{
  "num_hidden_layers": 18,
  "hidden_size": 320,
  "num_attention_heads": 5,
  "num_key_value_heads": 5,
  "head_dim": 64,
  "intermediate_size": 1280,
  "vocab_size": 2048,
  "hidden_act": "tanh_gelu",
  "norm": "layernorm",
  "norm_place": "pre",
  "norm_eps": 1e-06,
  "positions": "rope",
  "rope_theta": 10000.0,
  "rope_fraction": 0.5,
  "qk_norm": false,
  "attn_scale": 0.125,
  "bias": "qkv",
  "tie_word_embeddings": false,
  "parallel_block": true,
  "init": "uniform",
  "init_std_qkv": 0.0238,
  "init_std_o": 0.0238,
  "init_std_up": 0.0238,
  "init_std_down": 0.0,
  "optimizer": "muon_variant",
  "learning_rate": 0.016,
  "lr_mult_up": 0.74,
  "lr_mult_down": 2.0,
  "beta1": 0.95,
  "lr_head": 0.00513,
  "max_grad_norm": 0.5,
  "warmup_steps": 200,
  "schedule": "cos",
  "final_lr_fraction": 0.03,
  "batch_tokens": 65536,
  "max_seq_len": 1024,
  "doc_mask": false,
  "train_tokens": 487500000,
  "max_steps": 7439,
  "dataset": "wikipedia_en"
}
MLP neurons of a small language model. Each row is named by its layer, matrix (up: input weights) and neuron, and shows model dimensions 0-159. Each number is 500 + 50 x the weight over its row's rms, rounded and kept within 0 to 999. Numbers have three digits each.
A block is one neuron, or neurons of one layer that tend to fire together. After each block is what it responds to, as a language model described it from the Wikipedia text at the highest values.

L5.up32:472473459476469638521589443436444480488454485499560516518499457513449550549492440445430519488488561418389444499515573470501554496470540408540530486476503520539523455519425482500541507472480548426548503460454469507420644501482485510403572524557435537513538477454478467533521475445536557569457481614467454482365563480505550464434495502513455555444521554589526593492451559460506588524545425457488553535463542526474503521465534532394415477446504569512483448500449602536486546558515522
L5.up310:472559457467561430406491497522511550515459508500572457455504516554535449588564448490482430538499480478457495547411504514551486507533421459461434500474539629491470437422465538496553425442491544517443466467529476469523498597516420513567473535440368489517522471548519479519489518557499531530525455559472580429487370635570455410565450500518503456487478532454571522514484534509494510540478522537485525465438608494501541516483545497602475552621515512435527519536438521495511569542484418
L5.up319:440526554567483445392498550468513561421395545549537518479541452540477524452465474400431600459410481401595511490408461519429589553498497517475479525460476536543513452406461463596442524510473514430462460431497474577546518476611492531505532553543500550506472498445401446468453434510506473503409445527478478401498470540569595597559528511412543483462491513519485459510412567547455549533558440448473480481441428407480636523498555502477420572440523607589511506449421510491480431523451508
L5.up330:503460498507538480457440515473628511491442547484527509496521527469529465461518479514495411597527508554434424452602470499484510446468561456477498538596496568510506530374517585547450508526511499386487498456445571484510607451451549434523470492517481529387561475489555448517504505436416475465479525569444503516384456532492452505454586583433447491560599531488515473455475594511407499516436474455520575583534509527472480533521611540437540552540513522425480515404400547493556500581449459
L5.up374:611421476418565537542556541427523440566503487601401502619517401510436501563408450602512488495480455489570451540451515475485452496512538547504515533453525463522468506490414463487447526554489535499431489439485512537517507497580499524520550472500499485579578499527503482446516460516467498608505419372462581425428566498499459589507587562505524518450519455506570519461479618530565586505533491355527489593448526509531499566511498526537527523523434485467468533523495598517439533461563460
L5.up383:540530493424534450481539422514462499545538487453477545540491459548506427448521423461439506544532527562609529475498500454547506574430458455595485466457556488483479551512572518458445420477517570534529541454478475464481586471462556452466516522567463520437498426514534433460556432499563525611510518509556495486441562496556408496513424570501556456421480564455488503410436397495403551429547529449538533619502607585497540543608411573525537396473434444448488421517443515510475491559507510
L5.up395:554499502507581495515564413517479487513532498489427427547465411562465514436514442460469466488481500423500514530529553558529566501417525523488559535474642410473482571336393433521491506450512583464509511461437508468518478503521450503579527474537404532512474438481554444597568520430480411478485488422463463453504589533523574565470469604503395511542441532433462528504522428491423501518454489472484621509553500424439622574555443502590506434474629516460479562440453425539473517474567416
L5.up428:505444464445526531442509547526545528550416541555513504532410526516457566499494461445530515499504493467541469424581542438459450476425404461476610558514513510470581419434589500555547485392423530473568482398548420497504507557498487528492534557532489445483475485520481503426462490465501401490478479468391441644521605470556531529502553494410482535430504382503487502527494529513517507511432539524524462540511474472458405512507540552496546477507559572523493479588479491434485508498561504
L5.up440:429511487544586458460435458472488498558435520480583428470475434512427512524534460469418462444514586526526486535395542529425470551536534546457537568497497426492615573520459486489492509570488561514533500458516486438541565480529463412525514495510404483556631422490520572548548465446479458481503458511527413569468532516499492558528496454447459480426520542451531518432430490441555511497581530482454634440482531542535511546564390452531505454523442547485500565465397529462536579468484588
L5.up486:561422568435458575508464525479482508458486508495524499436595494573508479533506486480545433529496482467532511463487561561552611485527526434518583476559541501444562455511510553529521418584436448472518557475492537526507518453510407465523560470434504526502536492441542513485498423530579564488466554579469485447430539515657531417504485519481594529455515484500516458515453574449596505500557542454465477495469522500498574478467440403484442534483505501536516493566582520458506471360517464
L5.up558:491595458583450585501562508455494569478499514530452444562533584551521530554431419484524450495447526449466536450510482534475518532581567449533517539530562468576561558463398481510526445471508542513479528382493502477527511537560429549504612496520496433338466528519545558529512463470610511566533547645499534559479383502541465459394562529410486478482493517578522459486444507497472474498506454354530493478506535498512447387451538478490546488515498584511506584513473433549483598492601537
L5.up692:499464479457560511577481493464511468557495463497467516510512500555466506480521431517565449522523441526486437498531479547424475550572496459485603501507534518470495483530553545516478521516341403528473559471526524468481467586481508537463489579458429462476527449479523493505573516428524453516518534500463480522493484470507491411462551492478477518417466498550445582523455536484515530502531504381489540516481558530524478548483472589474500483505459476466551536596456452559566515485547435
L5.up752:555577510473481563536547526480462538470538516494510547478449505507549496593503423509452406500497455469509438534496476499467546496533448477549604509527548470453513421402468503440470557513508493535471521507514462548469535539464526558485500423581532451399546561427461499522495477473591493463524421532476446545527507500670530400409533434505545514495489485450549496400423447495477504536475447428493588564610482580513473552455546582486550544485581551513415452422542590509555469524511567
L5.up893:353547463520393536455518428468506425574498484484575509466376526473567533577542500471490551508457518481525407537568499448429543607415504443572567543453471507522466439481484484488530551435524585526532522471452499405483488572551574458566532512533496496454492428546448538565597535572532487525524555540432484396536529420446495405548450637535447553516529534472523499406467529543376544619515511522447468506426559500575610514482507522482508524508463452553464475507489472480492608469550473
L5.up932:477394479498466442495540568493592491459504475483571440474451656461588560559366528403471484615592506478496473472530577482513493511488461424612473528546501521534490500479482543480441476481536507450455526483642488499432491516538481488538496480561482552631440424437483513468456514469519473558602450475412473520542595510453465537480466528449553499525495493512469484472481412455542498496528496594473483600463532497411514544519475515425587468472468514449465492478470514511540574480525392
L5.up1110:526433486510487496488528483509434561461475509442488557453567549501472507440520559504469548458475508493501474539581595406506475455574541439411577519513538478484461528500498491465571490517516394513580456487474439549505580555557571509381450601495447564508534496467514546377430429511425385516514452593504486389474449515528427531537499414474477488448516536460515497488508501511522514541482459586460490588472465508435517483498454508438527503421486562386548421536520436550440517459516523
The inner word-piece that follows a short consonant-vowel fragment such as ro, lo or lu, in oddly split words like Cro-s-s, Lu-ig-i and flo-or-s.

L13.up57:577478491565482498444540554551514627559454539492467507440454502456540447575583484552550435451455565425495499535530591492581485606543485476433514494476507606519514520392555470504505464459486528525530429507510591479568539505558454485523564484476580532471523451480628468506537482456500516486517482479539524525464533495458608574428445423380432456450553489522493578441418471511483567446525443422490599502528428509503380510462431560516513479487485502466519588458439511466566431488459505
Short word-piece tokens inside a word split into several pieces, most often "s" before a repeated letter, as in lo-s-s, cri-s-is, Lo-s Angeles, Whi-s-pering.

L5.up55:519503438437415472501533638611462488570519470502555534455488434503524357413440463450421489458484480505437489476579438553506513488532339442436495483515502451459462519389510486534487509504484506475459551436421532347600471493594528541546480471388550420556497532530509462431554549565483411473578471511376472527447572498506387535437469555421474491512416543554469456492427499429533476488501557443453496516545483585550455520511512563571544528501449426538478404476529485522556546436493512
L5.up104:582583522512473521470436543499561452522536499498451497529442416560506484551495476521527521533445444579453479492542490467531514506464499517600500550462521385495395473470496463533381500521465520507486567588471559513545440448472491542566512513427451512513523456438487642518451526539437514505532522513485473475378539545576409391538590621557606503549436496479529523559487486439527483519431430559526454576521421467513438460571473556594430355534492583464506519483512527458468539510495547
L5.up492:555486559558480466445521472488437437559458490583500533458518476576523549521454503421453563477554548549492461491463527516423514477585515542564504504549429527522501560445518598424455516604531570562463487614569512470528562546516499524533465490571526556485439446507508379457617534540482432448517502475408573458565530507503510488520493510447386544511528437495506453474494487554421339537509530491500552486508444560496520469536498568445487474407446518443508450458461447576567576557556466
L5.up505:503506441459557514450471444579544485513460518450534427520425523464506536455461492488526467455457405582495553531507496475467432475500476459520511493491552358560511483431493510528464501580544422599439518415586458454510539497427516548514505464498340442601590470416505502507524460507501550548553466436413484439424471516483465518487508502462459504470495518501465506494515506506390407570613408541434464486572520489520610477497513449529482618439477533475427427399536505568645473489586516
L5.up545:587471589423481574505456500537509548507530496461520394451559389503509524476561537428484529416486539515519480599501534500545599548448464423487568499512423479483400513442376501493593504469532483437458531528542533492403468533535504528439470516573501546516527458548492410383546529464509508497502538506477465436517479530432448546532460542375523516471507476458478553517503554506523502443520519629512417466488470499443598513506443554519435468492528430482420501501545486459465537508450542
L5.up716:512520557447508521520499531568482569411482447459496486426438500618526513565439448499490480512475520558424516458527515506494591531551514463475511455599474562537486505394479610556511439639512466428526451512489421512556511403615485525521506447415452524486449499481491488617510469455470480467569563533450531389524524558512450502472494620389574553438586490431490527478468515624540482478425477598473436475497516429503445531439467568508455506478440483486465428538489530526577523466439505
L5.up772:543453586510498575524556518504536538548468450529532477494574504521519570472464660525490481514540532495600518550427531578532484533431521550438521508506569508520384439574506515409455465478586514473513477492549459441527500453476381459551512378523461519529468411554542496488485471557507517429481515566430388515557536540416487526478383538452535465485440539439533524518485443485472490473500489481486448540490521503458453416506526533546501436526500437456478554515494489470498448568461505
L5.up802:464474525480544460559440527468465520475470454445478472569498441567488428507530517491480434486487484678548493480465470570538563426487454598516451468477393520415494511497452446526458475476641549478504474428542450594523522504471530526466505452462518442511416538540401462446558544520461486459551570418486447414569506479485487600525521593490463523466406546427497537523513481528443525489413531443490521487514556423375504442586559500531409446488543481553470548405474487482560479552506431
L5.up821:528525462450508537483573588527490517586570517522570460440446468494457524410603509497450471474546355496413463391503456459439486366470474486464552580602479510533466586418512479462541522498478555457415511466541439492558478510432440406503444428512511489415537398453474347461516534467522468441545538440468540461523510582453542533418484493441492486491575452483498518479435511489456467508439566556488473455475525461408493538457438522398507552504469536488363502524480476472506560533457467
L5.up907:565482510477430458528572483559521517501546482493511491463530585468500444433456479482517477535475557493443620599447459476524522496561422488465467505501492541502416507573527536520414442539454438511482389490630421541480545510576475397564492405426405514531497440528531499632483445493476567421513543518508512466530471537468416429495496496499467524510460481584512601568467553494479509410568453513542554497459508461517433489468547506550470556531470541457482504503498442508481492542536620
L5.up951:615511501474373356462421577450514459493470455485550485486426505543554510487528405489491449554434431475449540547532551489474547543460433455499437525564589501483425490648470495507463501561492533532507475539595500508434485429522549460527475481527512430500502520418503555528432538471550511358489508490450503548557527545516453507495509469447487475532489496554533531493561503562532535525523485468539474468469558461476579518569467501507479532467362430524509563355493487483461498470504476
L5.up982:525505503560522457498461481417565469440458500400451618414514536503536513533395416509540428571552464544485557547454543518511464570511564502549537524500555547415426475511488461479502507516578518417491523461432532452526530521526523479580520541567479455573467486534524434471554514507555521505570517492533502452448410554441424551476414484446557494453554510491561518531432437487498427483453459509488444539522537478473434427528611545432444573497575510555441502486498471448529518478440493
L5.up1047:513444484412413576522545519524541551477555463491513437468535417468514467409553608485455378561507509543417428528412540522407524465562523447499498550519526486487454544502443585503494342464487517459460528526493521550550405490475517556538509477545423432544493599392506420587537478556479557429523502575597525326503487513520400466523447506479478440448516475432644512548433595537492574426536595507581433479485547436527468446459572575529414494560467475494558511568534375459475528505480530
L5.up1163:589574559497456497551507559516503562485495524517523493432517471454478444486469525490495461493567381491510591559474584513463493479436528551522549514489509498475456585513459583541495445526595513470447535527553465518532510443526439567518543544577360373547353545568472469512522451552522559485569489484455550436485449476468453525520553491404485549444501478451492449517437550549429459431478586432493436558533424533468545493553566626473426495475546617546508518502538518525459476508537430
L5.up1201:463471433453468487489456507499522613534479516563512399415467541417488519566621470576442527410540427542394479560529472453451476479530442550468538553494549487527495526466527438522523426446497553494469543577411473405550559588541433457512471502609494472445468508534411494495480467497525507506580469537511515499500543446425536583444546561482540440451531455491501594577488461464474552545514504498466531507528520497526519513482579522543462532403445553503399477360525532562427432414495524
L5.up1232:557529440481411549444408530521452533516460552529445430485527466517469572435512437521491486451433491520526494487477471474544532506464467584523454559573446504461392520519491531484445388387528521496446498431517473575524465567502478425513490514480506403436433519577484488583468516471528589573567520550500417406463499452437458588445541540484582485536577400507429482434464347463498448495514509461436482431477506487536492464448530582459522472538540545555584451480536580510481524525492457
Final word pieces that complete a split word, mostly nationality, country or religion names: Australi-an, Musli-m, U-K, United Kingdom.

L5.up117:533448419468526435456485468407442482522588612507486528550380444491454421497446528450513447483597521476468527501465476437523486422463554484506473553515456556606588507521466471592501470394603436517493478490570506535473539467498518571465468453515553507535545470449453550560529491536411480573590554545516440458441477509488591572400617496515473532500515537511416524455563483505402464492556441511560479557445502481529538537515508521494545553472534446561495544548457517588544529494463488
L5.up127:503499462481504482417486552524664470426385497452498515480471493565550570575527512518483456385476355497508517460501488479495539585492503511555599531508491486397478451424532505457447416505517582533456619533423503491504458530592445468375536454531446521385488570551486603492563513518404508491481489559592485406532558616455528485450585543509568615465553569497486539604533514514488511527500532590493538572557506545502502480520523507580455393527524603516431545471515606520490405460517568
L5.up178:555563379499590484452526475429509562448533503511459539458479586500541463552426439488586550547573532517557554562609488497523492406510497483551465455456450449495537486459518493519494562455527453515495458546538475500541451475568449503594454463466500537501461512526500451517536450457453597520442513416509593492404496472527434444641512474541518531506468443364484506511599452508621539538483403584480452513426504554458517547492445550512551551462469438434456533535374505522474420439521560
L5.up180:478492418333508473421588494527504498389474524400623517566424450546461576563542536640480563467471486477499564486532427523505472548437537495505480529488440498535545531482569452527481468533512510515557556394467470461429449565554569426459387460593468505564428500495467517520436540425477529524538515531580537592397402468497553468468452508538515551482607485471525490520519582435520436473527542455525502451540466426513486496485506406464517535561551553430551554471601513467452478501467458
L5.up349:462539469470521407519455516466447574495530392524431472518469468568475499452516531527528500493543532444461490452638486535518389628518529526498538361458579592506549493434543474552495478474527548590494499452534505487439493486544553507519473565434547506492334494597423589485509488493450541554527466565426476499512598480495473517423518537565534471483588592522514480358433558442530535511501566520499430503446481557557514568494506419502465523532490503442449514463458436509451493476509483
L5.up394:483475559552526451548551540487557552539496575578461491545444431565417430509545573462465582566500576459501529524445505542489499558532474511643455497532463478564426527453449535535494536494475499504499461474494493485562477422397493459554486468371450556509509487541581538565423473446523533574515459494500389544540547499544488483507507571549526454519494503422438520558468542525452439588536482460448440539461492484486397459517478419597531580418550545429520595509502533527467537539442519
L5.up484:456476465536457480507482566580557394527471524486604524502440432466431496461503512522465473603571483608455537572439515505483551435456488515615514491450499513449450576487503458547542474455497478477472564402492501512581464522458521459577445472547438456559575432571584507433547414514476481530410580446578600476513517525387541611470496451541467446479473555468424454506431549527507492512477459568606499616459463459489535442543535456524531535508483462488527553496465489469522455402574535
L5.up497:464462468543490452536412589500550525526496465464516504472487563444539385464580524462497560544578535498510568533576504606609479389458506553505564584538506559587522413415418536452477527509616468524535512527475512492462495582521566481538472515447521478542487478434505500540381423536461408458464464550488580503526561575424479507501396500466509470418510573452507493488532446550442471388453484527471569552410535487465505506569421539559488484537512561573429400495475469405541514449507513
L5.up520:466520362525454456488443482491578500401528451498505471492430411462564515508583503460520567575495426497510527523594533558544449478481471495481472455462556391408504461422464511480439471542507529499507548481514446470645361532519472453456436444539498514413515511495469607428503447523436545619562515477598511460440462571569570629489504509470419511522537458407413523604479551591490443516480578540598471513520567468452532486463510530590484502457483545413575561486491446469463502483547507
L5.up532:531509441503464489413428400547464405572437495461578576508532381444496426479451510455507518495525537518513433532475477552452466497464500551473430515527473616478486492547437478592493463507476474496504496531477497522486537408587520493584354506549440620499537516521457488547494468483472499424518539461564488476420535567525524459547534563479525458598517524396529466499488537549477451455536621515478541476471476473460537444602479561498523488525493506479533512465514503421446464534500387
L5.up726:456510524360485509528467569456622551478540469483502575482475467467536494527399496445464466594501556416375543494529484542527455443459467547526489491450467501437454407479461477449534487469477558492519477419511571439551428579463516499584524487453533545505517486497522573470571450428496443524539501496557469459492544521552518533520529489481559539521406487482542492567451534560422408549568511530496516493543506575543445541442520526464544479550605559397525562494489446500575571474456547
L5.up776:532579499491445503331497492468574515455478409470494472473444539519501489581514552445418514543450398479539493431549595484459475497477446431563514553487441410497494492508447588521489474490466583549439515521588482612573562512561568457488545498516415557491500576497548573418450447459466509525510439502443540441435542489412522569496535474495560446455467424563589455474432631453494448515459435488484480427537465506500485497493628509484500564509500570415419460568498506482515438423594553
L5.up897:493525444455562518557489467552535489628471483559596517492463482526469527443542527549546490556464536471455476587420535460538509465515496419487495565485404329511583487435455409561482437672523509456470520543444405473495531401513498482444432589505453441440580471439543526481580468558510525443464474558566530508514523440433411484527421405584507506517437575432495508535511440514475528512427443526615493475496554552380576530555471489498382459481453587487387421520423408462474501472568505
L5.up1094:494552532502435431545514423492448504466571463458492470591550503470456490488551526485535547459521602533462483470403499537593467583445472416487555437562525467475485560509587533480415474550465533625506487543495450421451425415447560518467514531501453498439406541539493589507463386489419450563541508551453483491494523513523508511458559611516565420433507480493422512464550550485563461602553572489514454441466457479527530496553468559532482542528485500530562467499486540560523476547473509
L5.up1178:580451455484481508559495434548434510551514448552501325512525374547483469447526454539521504478499477537458557463509488482461517441559424645447558526481543490558570553504498538507514477537579546481521527562551405455585520509487455501615523456530508492493524543537487406513525432469429523492441515379514593441505529468467507576590469467394396518516457520503533527551440497455518508489527510513597465477460552378562575542529491505528522538474506507540472479516506373569502519521510522
L5.up1241:500605564475567433486474535521522442501495494436557489495478497509491526467469486495492508480471424479468449543474411553454458464552447544549485466553468474460482573603612569490504508492492575597439534540565504607545451527536490479527456439479410463557449550522600460428483502469597562505495432492443541413455518503457510559477539467460577539433556466369418517571527589433473549503538506522586467516545396521380518518541472550446455519508523462511430457524525523345513438420538508
Fires on the comma after a day number in dates (August 24, 1956) and on closing pieces finishing words, like Easter-n, souther-n, canc-er.

L13.up599:525496568427515466492552428413495546572492500502551486479473545512455510447467460437472520493451436433511429538510477520482564497518398524506499473515440404458510565532536525548470491531506558435474550470592497529536452580479442503466475545454435569507427547478477481376537463579550489430523482491486536471621488491493486568505579479399495402557461509526420522582501411494427547420518508536516443403469498534481542496532444494621450501485518432469478523501579527475556412469496473
Final word-piece that completes a multi-token proper name, mostly countries, states, companies and websites, such as Serb-ia, Netfli-x, RC-A, sportstg.-com.

L3.up376:509560489507479535463404471466516531554442521552396385466442536507474545436470481503535489492473447516469523488434543564503523572431423534429563522453609526499480610540442475568572537448552566496578410376573534460529518430442439483535430469453443527490512569468649496399582509516507453531464458531420445519483499491515407493486561464399487435537464518451540497454526457499454525483506468559507454481547471524573491523502579570523463550520534600558507515514513572580524593490501426
L3.up992:487525534464446528445465496516528526470516586495360629483406486672508465482567554450400450546472460469453484511463470562492565480498506501533451458495569529454466500452514429393475486507595503506483441593456471519442527523539587535460445467465436461496549597387482470511462492487520499508487429545397471454627512450568504527489621566510524493495458507521578464441532522500472463601463558512597462542476555510459517488543560493550493530546525560501495420572524578471512473508473507
L3.up1029:583489539506564527575413472518448515561411524518487470535426580448493514499506538504542421560510424453551558519457454550480457593529504507420598499507469574463530548533496495430506505448490544524508456420548629557510494471454427526553418408359504564479516532474506598472526437461443525448482508485477445521492535597493505453530550441474488519510545555568550558504512460400444565411452521441515580518521535489494505447518452572516487524518496594522539511401560474579498474512554519
L3.up1138:540492586505485534480511548443520561550473443504449542518526546527540589516484479544492517481499437481484445573506459452526499461495576557513462447407477450535528581551453458551614516500578576514546519567540509528411509431583515515511500532488491495485480439520513443454443447510488501466403524424569466514556467423464397470496481429558618440478568440463489530562482472495581530386482476454567410497649443580553508379420520575442478511520482535614464559532548460468539514485494534
Short single-letter or subword pieces inside longer words split into several tokens, especially d in postgraduate, degradation, Cadets, and n in pregnant, non-stop.

L3.up192:546476502505491468427455479541502584418454527485413474463498552439452545496435542575494514534434522485435617590455534484597453479504493474528492554508491438507457425444513475504462599581552455432460544472621490483570547576490413453496411454496533510479448517500504567546611593494527551457538513569429467467575471584506431506488515587514491575548528510517466537518513602449491461500530522556479535604508489477525459493516509433469511497496442508525514485469534457460514454527434500
L3.up350:583415508552466436514543475384552516484465522502520471506414519458509484451499499547373518614443449552456603603426429499497472504515513434520463529508578449503495462464504526500528455387625456524446504567554512452497524603421525533444389487506475515497451483537444489499436526443527458480542495538503558490531597516488446547534503490448460553469569500541465489527446519602500502471543534508482448413475493523551453525604558504539464494442510441469481575461526562505469403519434549
L3.up550:538419512458471465535416467430520534499495426535450449400520467466594525540499592535429448487548486565524519496516476535429481534571496492524552533516518552522533557528487524516468519414526491378466560484527565503436542479406469537432499578488542408442427526545534474589502504526535542445423459507435441495534538585471515499578509430429632566466544512464449469533483511464517406500563416557503493560528569427490562487524581607550475536452495461548532532517458418496528474576568500
L3.up996:586515561510427478455353483557533500385470454559470495471507502513495507486440411574491474521525467594557544651513491559486523433551444593483605540541500496534490494450527517535494505378569462445453567460528483555467542517478519448574468471503506446491420482520507560488482468537525481520501468569598496539462550562412562514515542560492446420530436509557497561460487497493455484471433519443563420541551521481424518445619556501542453476502498578490606480532518486386554452491526425
Fires on the middle or final piece that completes a word split after a short i-ending fragment, e.g. sli-m, Musli-m, li-tigation, enti-re, Ibrahi-m.

L13.up703:544513534405486429419564488505561471391582554466553477453492456455589469511533480568575525454479538465497540524516530438452527544466536601587524457539507524429483548443464527413527506534439482529515476484501414473543504549526546474465520493482436520517402426409410514553587566530449594573488563512545515490547498470605540526526480555554582473425487488502562634493518352550610473409566473567483452452498462481508546548548425514516505526540477464476537609569443517450431611570498494
Day numbers and commas right after a month name in dates (May 2, January 3, April 16,), plus inner pieces of split words (mi-d-dle, th-ud, Py-th-on).

L3.up121:486432499449350561424490592458540537515413480481492583585521555458429470500455520562435478451501536463565578485471499483518481566477544478503433440413467494522475549499493549596424419444532490499535484465482439560521533446548406571479478505417463510423567523485535551479560552480440445444504520497553540445473464481462487536510563552577636517497559449470554547474474456396498574503398450594559455462414537545461455489531548516500477507552478521471551587590454530385484492539535486
L3.up123:473520460483444554513486394555576491526479510457379490455553493565416464529546471430448497521553504535473492506541550476487488524441550424571469445512522537449542424491547555600465485487465505374524511478407562469503450523499451521573546472488455524561467454393517438499573552553514488569500423497534518419431536527532503536470581484490565523538521493389542519497505562579500555593527458567517456640482489502441524490512479498528453469468580498402543456446398533566517539455581464
L3.up223:484462509487531468474436517444546502494450526544411454454453452528497528545480456552498460431419501501506480477534508523525537519575502559578550447413450494492533427515467459523546495560654527515483535569520658569442495453506448473483527604506443462497444523398518533488532475515529522410505535501379421460467553444518452534539519622457522437602461429488486428491490527443491494527468445477487508487489545514494622427451467534468495529550450436420425451434427454494556480503526434
L3.up1075:471507544523545480511516546501577519549489479514470555461550499536478474582466461522501447454562396536548569516534493518520591507519561550485508429467486490470404480512480543467526487536465526546523499449484519498478537401449429516584516435480536456517469500466456512484510411538586506501565591500471500540576545481379564548526530450449419425426402464394466426533426546497508516586438483551488481517516531561519446525479421484428466589583441481423492588540463525503467494556535485
Short consonant word-piece tokens, mostly n, inside a word split after a vowel-r piece, as in fur-n-iture, Retur-n, Russia-n, ow-n-ed.